Part of a small language model's weights.
Training: a variant of Muon for these matrices, 736M tokens, 11234 steps.
MLP neurons of a small language model. Each row is named by its layer, matrix (gate and up: input weights) and neuron, and shows model dimensions 48-239. Each number is 500 + 25 x the weight over its row's rms, rounded and kept within 0 to 999. Numbers have three digits each. A neuron's up and down rows have the sign that makes its largest values positive.
After each neuron's rows, "fires in" lists the words (lower case) most often at its 100 highest values on Wikipedia text that the model never trained on; "fires on" lists the tokens most often at its 100 highest values on Wikipedia text that the model never trained on.

L6.gate599:436494523510512479533456528519455475502503476486510528447508515515476517529501480495476495519469486504480467460509486514542485508505501489494475526526460520475485539534491505497481517524508511495483471449537485491502507501472481475565516515496483500472473483477455506488475481517484507559496507528456503514510551498493504486480519505462537451506549479554450472519503502483489473499518518511524527500508506489509526481530528531483474506487488514500480470508515491479484479546530490543508531524496551472508524495521496499502499488502513531498476424513545492550480475469493480481
L6.up599:501499485520483471485465537487512496438490546521497502485500558495487495582569516522494510499462501490463526514533519499483510491479492465538494503529502510480446477502494491466530536467508532468512516474546480471516512491484509483537468558465492511494521493467488458495479480555520487474496535512470499492529521485526555513470520480512529504529552506427505502516540482486525489483501529457517514467503531525544524537536493556531500526492495490528521514511518486512449483546468495491489516515476493545499518530532508519476511497493502490482520515492493540510525483524546503505
fires in: "that", "while", "said", "since", "able", "is"
fires on: " that", " said", "ile", " while", "le"

L8.gate423:502482506491493509491472526514516519488491475492528473500502515470431484510503499500468484480459507538471491501489532512525487482521487487506486518475494461528508514520547462503530492480568535489528483517511491472489528486519514508456474495490496505517495494483516497511522529494523497521518536508482538472531497502530528502508562520519506514486494482500458475447493517496467515528465496490470500482538461475553522488489520544504520532499467489468500517521533507496553462518536513525473497474481482489473473519498523485495493480470539552502508471504487532512500462499461511461
L8.up423:454481489515472512504487454504496490513517514527535500479505488492500497454499511545579486489514518511430483479491480538515469560535470495521521474522515518495491495461515492520462470459490498542511506533480511511470481529512495509525505466483506527504487515521517492482498509433493517451498531524450537498470512483514485520472534479503505512493514547490558488508526518508525537490513546475489517434518473529510475500562472537521539461508513471468495536502553481508535480481483475482481493469472489514512469489540524528554467472517492508528454475507487496525507506506483482501
fires in: "who", "they", "and", "many", "000"
fires on: " who", " they", " and", "0", " many", " They"

L2.gate826:519537472498505506504491530510439500512481457481496510472507487529497546486533481495533521521532423520507532492516532482467481469544505464455515494471513470533465495511567473536464478508557475491582480503434501494513530535517475512473505484505495519479460487497501456489523551532499502499500475466484476510519476517512505509497466532489512441537469501494496505473486513468489475519483501481528528482522502523531482517492526504476488507522467505437516476492499467454507482491458505494485487484513527514535484534486504534522525461490512470485514481518505457444454486497479521490
L2.up826:531506487513492493491468474533524493497531500507534428527532507477528458491509509473532540438528501504476514493471475468470531474528504515457510505499506459504500475491467479511453516507583466523532536476475517531515488522533534481504472491499506518489467528497492482474498505473538493486498498457531571506507487498532489502498509535508463465526476498512498462489484487473518486502490547496514523453534550530503523528501508552511501508529483531495489518469511499506496503498468505497508504493488542523529476486526483480462473443508464458536502455496497521481465523479495501483
fires in: "most", "more", "other", "important", "major", "numerous"
fires on: " most", " more", " other", "ant", " major", "ous"

L2.gate932:458503501474508519507475460476483543525458527507497526474521515517473494538494483453489478538520522484507456496515522485472506505491521483522534466508444549512492514479483456482500509519513468514526492460512467486508463540504542491492534485514516520478476469513493495521496486488473477502520514512544435505518550468467515484548530461498491493523523511473531516463539495484473533445461522514512523500523500530464491528508513485506481475529501479464560495519492471530489483473487529471514502503453519512553454512476526460481505438486536475473520481506495499486468498435512509487
L2.up932:525540517514502501541533517504480510539509511511483503570517484510493477466479462454473482498500490505493510477465467531502503493471521480511450499519522548511517477524483503488547499466476507504461518498507472501490461530518556485478482477496572482519506475499478528548502511534507501512533512547513544475493490494495486497498555502493473525525513490499522556530519515492548557504517551505493495500502484508471515525529492492459453512474515493482509493482493516498543488491518503504525477500460493484494509463460515489504531447445516518465502469493515519433496523485476464526
fires in: "it", "however", "sometimes", "some", "set", "linfield"
fires on: " it", "omet", "et", " However", "ome", "field"

L8.gate212:502490509463451527532521539519494508512490507541470499497547519512497459504527520487484507511514499521524508545483480498529508495503499500472493527483510492489464470482488488445514505482469490464483427513470494526489507514495492510483497513489518471479478498524478469526502471554521511511552519517505520482500524517515493481465495494532492481524548524495516483500496480486508509460557499481534554485486509495498513505502528555515496533488511497467487555494524526501483491500524509534529498564472498533529476479551532469523523461466511491467538480527462488533521528418494495547
L8.up212:476482522474463506521475519488481516534507520558533459456567510517476501528494574477535531499497508500517484524520478489490502491463501494478492535490485494495505535498480527485506477410505464464489494537527477524522484497484495546495512480510551501493488504505522495502482510515521517473529499507478510472483498505516487505456511508557477472452488455517466493493503514538504499517543488489528543477500526527494497492502513505518499519530477493525520480524531475466510527496532513493495476534433477468485471522531520509509498455454490443517487541512514558529496449457485483503
fires in: "and", "but"
fires on: " and", " but", " or"

L2.gate970:519520492482519506500534482481508508525512525508454514495486504517490483555468538527499523493504503465531538511470508525545526505561500489487462519501514487498512480503505462538539500562462489509516487539485493489471485466542524512543481500475546509520484537481474498521523507547485479513506488514505472512463524491486583551534503483511514522486511520484536534501532527547504550507472467464482484475560523502514544492533456513493471503519480487487503509500525548511512513489517465503490499490505501489502472489503508545511503485486476466506501464521511515561464523497512471524
L2.up970:497507497516518528529523527446490513500509512511469499483453510481492449539519505502490537569504475491481458515475496482508490517527529486510472501484515517488524440510481471486491526511516482516519510505465514442479488508499478516561547528531526448492514499517539505480499505523498520508512493544502467477551482525504464514465544503508535514514504537491492497474501524491514497559550506487517485465534508521510503483537423497450523503487473479478484521464540538484510526521509536521495501504448465507516492489492502489465500465520489513507494476499516475487501450438510519517
fires in: "as", "asian", "asia", "mascot"
fires on: " As", " as", "as", "As"

L3.gate303:505548503491504500478530509479502476542505542502468493499471535544529493508492531468513498515503504519522547489514507481518519531509476481495555486498518534510531455456495527496464495494513507496474500474538545503514502478501507511526456536454475528472498494465491528490473506596522512544532513501495465508526438473483500518536510463515471504477513481497505485443513469481492508507528525495494525510492502505471494544504511518470492504547516486474526502488502537469550520492496498468498465488488481473481508477559489488511493505511504510495534516498502479499524507545475499512
L3.up303:488500480505498508511517445499526474515508488487490513491501501481509516493476481524499524501518452541474517454494527450513519545462519538494538531526505473499511525535496525513446528473472512492483467495503496506509520497523503515528484511482506541481475493550518465516538512467499506541507480502506476522535508467522517478503510508497479539489531493538499496489517478480461502530546519480475541477502499475496475473486518473449490540527502507491531519552522490486513522506464514498534507506499510519474479550548525509532486546484473538502456508485479455490483544518473523498
fires in: "from", "up", "at", "helped", "attended"
fires on: " from", " up", " at", " join", "ped", "ended"

L3.gate1004:500460491493489495490542452503484528529520566505509508504446505487493480513552501470502529470485499518469474481544470508528476516457525455492489505525497488464508487536514477505506495521538521477523488482476494513495515500486514504527473497503526486512466491494474524519491478541501527514521458482490443480469481479486541499512472504469513503496475514506526430493528507477495483478530434479539502478511522510471507479499459482460478493484541535526484512477466572527507477479484504490459452542524493492545477490473507529529462516508477536517495520525510434497485532518518502512
L3.up1004:501441502489508505511499526482501439538525517450505510473516473482466478533524498441494473530476517538444489523487506547496503514490542503505490520486541580526497538484480490495479519520473501510502478492562549444503483520535526481508483477532514492539479537494523497544496502459502497488514512486478538475537499520437487501478509470459480509505546488526494525535476504531493512549536514490541523495479495500495499537530531534478486506455483519490494511508513485479502501526489448529453475505543514493505475521493476470435475535510487496531495508508514494508491520501502514471
fires in: "it", "unit", "station", "item", "kitengela", "zodiac"
fires on: "it", " It", "od", "t", "ation", "d"